config.yaml
num_key_value_heads: 2
norm_eps: 1e-05
rope_theta: 8930.0
init_std_o: 0.0507
batch_tokens: 65536
MLP neurons of a small language model. Each row is named by its layer, matrix (gate and up: input weights) and neuron, and shows model dimensions 0-255. Each number is 500 + 40 x the weight over its row's rms, rounded and kept within 0 to 999. Numbers have three digits each. A neuron's up and down rows have the sign that makes its largest values positive.
After each neuron's rows, "fires on" lists the tokens most often at its 100 highest values on Wikipedia text that the model never trained on.

L6.gate193:492485539498543442422523516535567442503498463503504559460522424510475525519457451510507499572505502423500558507496505418515518452457498485529475447456457465519468540523460448470473525488498459517470448506428460538464513411485425555496465560482459487480481465447555559486456522499517469459446526473477529458486450530449547522489490507479450488528431555507539457488485428474520548472458508527506490574482537527509520513368498554505488539542501456528466489535478442435486471524529466475545546588476567593510512520520461474487526496445466449472448463477460576496507601504527447422524461444477519545562514489541527473448539553543454579531502455566484494497512521433477451438452475523489564515522457460462526412448442495483499499444494543508493500483463471452546576432507531
L6.up193:473490473492449486444542442598542468532487487497500528465571470536425452493453505433444433512462541479486427464439474499517494454488498468566449530483520494481439501521475444506478448406554436495473449407497501515543454535540540429494485466466531511517533530506498467470570474474501509502488518576498492498512513520519469513457449502505425524493517570517468487467474496417481458454505495447506501474505448474486559458409492502489498469500543453489446492544438464449489512534410453468472562583536570538429569452533507506433533510516490477546501469527517496514456457461515454586543449610517470538506476471484542547530548520482397528496471511506418509462454502507456467474448483514524449518487513428522453496423520569471482495458477564488480472456525460474516591501562528
fires on: ",", " the", "),"

L11.gate573:499540522475552476497467496506502479596450491551500489543481514539464560546472544562486443556532487529435510547512468458448516488401597495491524480465478526520526531523478556499541479503481500542508498453434471512504451421498470454471560533588464454498490543487575482478501472526574503523433486471567446500429456489488508512534489493564477511430461501489536413555492567550488465446503573500410481576472543512497497469529564500481484460446581446510475484430540511543501492512526435551430521548554490487504458516485466470503509525532525503401567504567503516472524522573476529499547446479482569469516422506471472533467512528498436453514580546474456521599590470516481493471515545527538511509524517516437478503498492503506495534481463510544547448524502402465423469458534509
L11.up573:514532468465502541537487535519545441556449564495496499553482529549550496524477535502453520523476529473396475537513490467499495484464492467488492549469584542561479496539534561514527533523535470540502495447452554461500558449506489428508505478482572502554526501525521499528509500548478496483405522491533557505504530501530514462507456483527511398445545505492478556445419537511488517528537547548478525502521555499512494490534501504443492541462553540482496452423504492526530582580510454459604466520494471517469477520472498461473503528494495493489533518549447539464560489471472572472492502539423462483509509495549494429484601491508425501442517438480492508502614519418412536486547506678498460453504504467505547528576524510483458493451520564531407535465550537486497495511534486
fires on: "z", "n", "ch", "ur"

L4.gate800:448459527518553500456497485468484493525485513506492447523477462568520505470517431515623513527541471527491505486552476460495584479549525458539510508499460574515457457492376507559443540534545465527527454551540530531574503469456509448459502473516509515485447475530486540513478433593532453516524395518569487520464487548537524485572435539477481480508497469528516446475569437525532467470501445492463546525417444541451536546506478545483491498485536413530508507520550442519534530463508448464601513491571439492538470439542500486522528530501499483512531475509511512484486497522524540465617467543499618515442514542475502516411471535467508447483457477543540601439455515540474531498430506491461459503437492472502502459496521524459465489480480481519517542550512453485417519487551491
L4.up800:509473566462462573464502526503505519458473504461427505447527545471513539526453479554564542527478474568454537535469517423526629539489520512447525525553532564507471497542369483493487612504499498533491457543516500574518508447512458538478557511454552570509468416471476540493545527566565519454525459453487439429462497457496504501551539473534491460441499501454471544490494460476527475549438454437485590538532480480539513486458524495496510497487479477509471433517571426528510464492519500485546516571501420516529500463494521542565458463474507557489494547555495472489576501483504529525566478445508572597493445514459547499486523545490504493507531514526538495511501501583517504466514445540468411547425501518536470497534556514424511502490435490487498535534469486475529574476472540
fires on: "==", " ==", "\n"

L7.gate81:450529568519536433505534482540488522531488553506482498470481526530510429507444498411492449485520560563487527487426548421433462518513476477523421424525461534463443501438436517490487546535512474493471549513511509473525505512547469491559608496489486489474436541569538484532551534528496507466542533521516464475461480522470471491572528466541506484514521510556533471483511442464527548549550475508485528498444513531542491476439453492518552458527556470523478526569489509483521550461473497578482521494501541561529468557496494449455492505500521433404588497527521497517475542563539519489579449470507440555438527530487568492525376499541503501462576449461489540484437505527470491461424475498564472476482548456450453427533438504592523423519579483530464541492545517472517504507472433
L7.up81:501519519500522521534558543485511475500524541469429479456484519483586371449568512506526552576496515471452525538402564530496520491498446526545524498500466513523480464518521563526424504412514540501518573568498495517522468476430422493499532469492611500462530476526561483588509509536481499489493463498510586492526506522483543476550500511464447467540468513506527472441508463507556479524427486493522592510531556497582543509493471484487479496533519565563503464434517416427568508474481482511526480481549523424511639493544498520499530453549552515511497536499515482514511505468535493511558538560512422527494447493495457505554461489459577476550470447451467483464508553466515535529449511429510493528558518450445523496456517501455469486458500543543446539519537433522491532581500468
fires on: " the", ":", " by", " from", " Me", "e"

L6.gate687:492553508550484516518521507478548513521479558459464509550507490497483533577563504553487540584541496516479483499501467493483436535583569433542439550475522538575530401473538533516523465526508454553542507561438483549554551436546565496491498489574548445480469478458517555416517414456544517546503448487567558487500455519525521490576420514509522458472470444426531462571500532468528482393498486505471491521490494526452447482488526461454465497485545517462518464455461506497498504538488485472468511445484562498454516485445459508530414530585523537501561496498431443523554529509626529465503508536462517469470522528493469415504481507456506431519448484472483524500584480521493450546505453513480545514551466560518502553547504558533508583518510500521480518456546448495517454500471455
L6.up687:534512533458524472516476516525532452486555512518528489449486509529512484520550499514554524485523477464430547410509551466535569441563486598472471461474527471486563534494510532441522531491473597506498458486469508520511485527505509532516443556542506417486518482461497575566533545550473493541483501575522531510497450484547567522486442476517427496457469528447470510581499572496514519466495527457539523561510437578501468511438532460475553487500464493555442455511459484483581480492558489418489509496490546480446446536491513408506483529536538595525551508550430498577543515493509490527539521493558557527435467498446471465481469501477437524508517423535420461507432569489488522506476441576436477446575477506534530497531588470538508503486488561583507453445550508512506445474523509
fires on: "ur", "-"

L10.gate721:533503447527498528588510470527520564434499549485531425544502497417529458443530528530500476528493480489530587478503474443441550460487508471498428448424484469473477491436489535464530459579441456490501579432453500562504483493491401572539541456519486462490544550495488515471492522495588510524431485511521597484500491482502483500454574543437407515484450423462507451531511448474528498460529501509462528485420519482517485436491497412479455424444493525531529594531529596482491483489435521455397474431554547524538518430467530501482456496505522533500495504480498457538487484538468495478531557529542523514501464504425475482570524484489509512504545502486503576505506513547531502528487494525450441529530475495563426509474483454541450440511457505519472486520519534504602461500492504
L10.up721:503513502475586541556472415445498490527508505485415513496498492601515460530553508512454451589493496544498532396502553540495514531493515431558444451463552445468499507529460458441565529504522458467488546488460461451512518548499515459533499526542527470405458480509526529486401487546507500463485561551513471555514482443454434439519500490463534532518515499597501518534477519440519448455520526531474494430498469517534551431480455516527463477407458547453532486527505456531502490439449456406439488550512606503460496431527498482472528474485536493399473457424537483525470527503587519581421531475450541459520503518514427483500517518526493494560534429499561499491526534559547463483493503528512474468527489497469491447551468477507496475497498475496523471554549526534527486518557533
fires on: " of", ":", "s", ".", " her", " as"

L2.gate817:464445554517533503495453516489494443585580508413523522488471507527503529460513488508473439474497464444506523457541514447464511528541508467564555443521531455503496488480490517488436498584517534487507451495476458529483509512493472464463523487523513473464432455484500547515474475462490525480513567435540522503578454569524572522537448455539474518564537584488476520595559477527559531435524499553463485486451475542558449494543517463524483482482502523508517541547442429457513498470409520496439540553508493521471541439500523478517530443446390495558482506473422504494529571531570511449483457515453533473509470482516413464524497541504440448529475435385554511519531389498594503500477518546567540495509531484474522460546539524483512522524553466541543423532466500539472524469488439
L2.up817:488442534570525518507530583541483501471518495516515491489540561511478459488607564509575495525494575466459436500497526428518513435526513497493508505521532376534579492498482578576522492476448525474490503532425525497403470461494486514462488526531470493522529506463562488500472529479517516530478510496519592518514475602521503500579541502477498555522536488470514482553602520510502501517484490516485502515455403505551448481484523510458591440489472520551541473541457469454590480448530497476473545478536464529501446526462526522515546480485459451483532457421477493430482485489564439493494527482421487490508439474441508570462494508488411546453512483448585464430525550552489481498537604534486451486565468428502509487500443530474497491518494497509440469567527558501501543514461512
fires on: "ar", "or", "c", "p", "ight", "ur"

L7.gate353:500501504602483557434500510494534491517523439551473469488481507452438433500580502466540521533502511502493503532514567531487486483483552502511457545507514426508439440529386489509468535503506453574434526501493498502511456562525551439496518518519488507502500458595569523539501510466489453527496583522467502451452390504518502480518559502515408518429506524490570384484483440390498473476432514465488449462488565494485474481450497506494535548461534501373457508539502384480447546516473513484509526580460557570512501490450502505511502540483488567468490518516523513520528462525545448453504488529499481507504444464473532474483515455526431594487522453534505499484486510605498520444482511530498568463409496493514595477467488510486489503471493520517452514492482487521534535480559512
L7.up353:465497512599512447527466506543579478457490519486499465534546535566397427545504491536488495480532506531494487492555576517481453505496464551505543503484515453466436449547466524514477490512589399525504555489520464468579461487496490462465518448463509438459468513560574522591586522458463473443533501478419513472418509462499490432504504466449541476510547474454544495529552509513455473517457480461490456565500465458495471486426461559464530502516550471447475557573492499545515531468455553523486484502468495575473537497519488500513604498491508512460550497488478511502569553518463464419495515499495480487490468475476484447544539430493440529472528478574545481540505492515493555555443487521434558513487511513513557503442433525529429492531486507455399576518484520563546534477555544
fires on: " the", " was", ",", " is"

L7.gate657:525482409511540520480460477410522501431483516563441520542446495480487514517524498455440544512526480545480488504479453497464403500449523418562488454510501502530509475537511490506574509560507465512478523521526515539476490514559486498488461481532521471495476430452508487438469473533586498539567405459483478518498468494518526447466521501500541539502523476462564512601525530440503517400527564486479553463497519552524530452497443471500466434541525589542492495529609427562511484497460478517421494571560553575460480510491528559461488427445512476517534552475537468515493540446561512479490504545487474503514451545461498456499529435488516496471432447532496430527514486479535474569465496495568475534499566520472483533512478470535435547523515549548494555447581469459424571473498443
L7.up657:561472437429554531528461529457433495560516519482473533482532512601498503501497459493549515450506466408471498541448476530494428511495488465540422478498503486515461478478533499553500515523492480480547539504481546503480495454528453424525538558499565518495496460456501567529572450387512532479462451419467491561491428523522466532519471538536506444459581541533507487546537491508526483546473493581485566510539476533501573469479561499507469511539468533516454577497519481445540533494579485443440572545476567519461475526502458509502540428460536573513501521473513430529496476463523535463565470463469492487590441576417470409543461520554474550523486555532498469576446573548536387516513526537525517520508485531456476523513485528481490448497466466514488522527520543507517505520512514
fires on: "-", "é", "y", "au", "g"

L11.gate753:487580485553496517532454504516484536493508551487418508554535380460488504455478483477543551528539493479488510528483531515455511453466476484525567487462469429513511530523487499450459536544516543563525531519499498581484434437500476474500459486460450553492470475439481534467467444539455545591441524503455483458467452383482438551540523544482542479501562422494548451499514483540467490527459515486467466537547470580480506483468453456476456435529431480466499504478546513495506408539492569517541469424420477525534469488491536497497529494415496574529413482406491558495438545498497536509454499472540517465487495493425477522474585486501503443438473475452442505418415476557479438519482447506507483521518524514525457473509506455485468488529466562501528450467578478508535487478503433
L11.up753:468434465466483531529523404489530512477522477478543469519517522563555505465553535519448493478465474505525508581528601585543486502549492449577498547485480550479482551528494469551528500525466499427497478507551527476502508514451524414523578453445550442500512486497444525483553491503489545513495504507504490496490471478519452510455584420455427402493536546571479470512494432550514503491559538487517529486489515529581498454497524491437525502544509534627455483494468565518524496524520487501488476518490610495459502517488503496505506459370435533419448523493485496514528498474504475567412531534546568465481548512551514465470513471571546508466551478489527498524502491507534526388444534456578520479533477504504474457545511539425480557473437521508444509483457518492523499471566535
fires on: "-", "===", ":", "===="

L11.gate789:492414536530501526489530496420515560460509517504573463539481481515485446518569472456492509613521505553453452448591517498421498530399454458454463413439498509479484515496397510462468544475442494533457569441491478492495533417445512508489484423543471522444519463486422576502497566503522470397470517441502418540521517473518457447489534484466568506512540462474475505517491430514543453476515526491486511473452518485491548509494509498502537430449503554548498574469520493482521512495520523454481459482473523520558505507558493477470439470580453568393560594439522471492454541496489529496508486508451459466505555525422478536512524498503520503522460475504456551463426510491454513462519494516472480524541484472474505469490538545440450460502508479504414577506462476528535479500540509
L11.up789:538547452483499523544463520480558481444446481551485477454443456581480394537586543551428503565458565512548494426540519498544521440416493554493503505515540531523476559515485592494479528512578482481514532501470488585505451447464519459502549476500517517467525455470476515528461524479478533468558513434531520494588549446430487514580548501482549478389462463488518480505534440499504462561520509541500488486516502467436499557521473484487517490414463492507477512466537489471538481507465439456503491541521517506485527412579530465491510533550475502499520516485497505563528527493546507500457555495433535544518474549515423535434464412546455545510548488437570489491572484522482542543505504520545495526475527469490507465491496552548430546450471540539388560484537540527477518522488555
fires on: ":", ",", " at", " as", " |", " from"

L11.gate646:531519454569491523531544471523481500489508493451523483435408512483475473542497468475503480465537505442437527548489539499515490460471516417455545510495450508494565458576397488498467502498541525541504486524531423537444482443430582456510567486553457492507481471487504469477452487454527553487508488466511495551561550403505459562488475535533506465497493429453428471480534418542529520504510453484488495516454451522495458429590539464400508469453479536540508510549514510509598526500537523515526564494574528512556592527576473477558483506474559562464505479481486520464473487449511509479416618470472544456519460452439483476502487505468557483498495417491490481419439512501548458418489548489510516507557508426467494427559550481505505536504462500512460542482468537477493516503492478
L11.up646:501513481506458516507442464509479493495564518423428528512420533512538542533517471500459513433558439482505509464525555507545503497438489471471539473535463426518453452518438509447532513509458421486549462542514522502537555466423498431472616520428484504498555452450486555574544504551522578496534473486533482501490482477567426549481507495437498452540477461427486488467494426473450524473470536511424506411583481527449494468493487488472522442510425509523425486567556496481499472506537540466511488508517509492538496483524490459549480497434469524502509429471491505502516514541519487537465577430496496547528483517448504558496468495514527476489438379474529502417456477524522498470560469470502565555517450487535482418526514459467423492512431591543483445461462496458547526504550525
fires on: "\n", "===", " |", "-", "==", "===="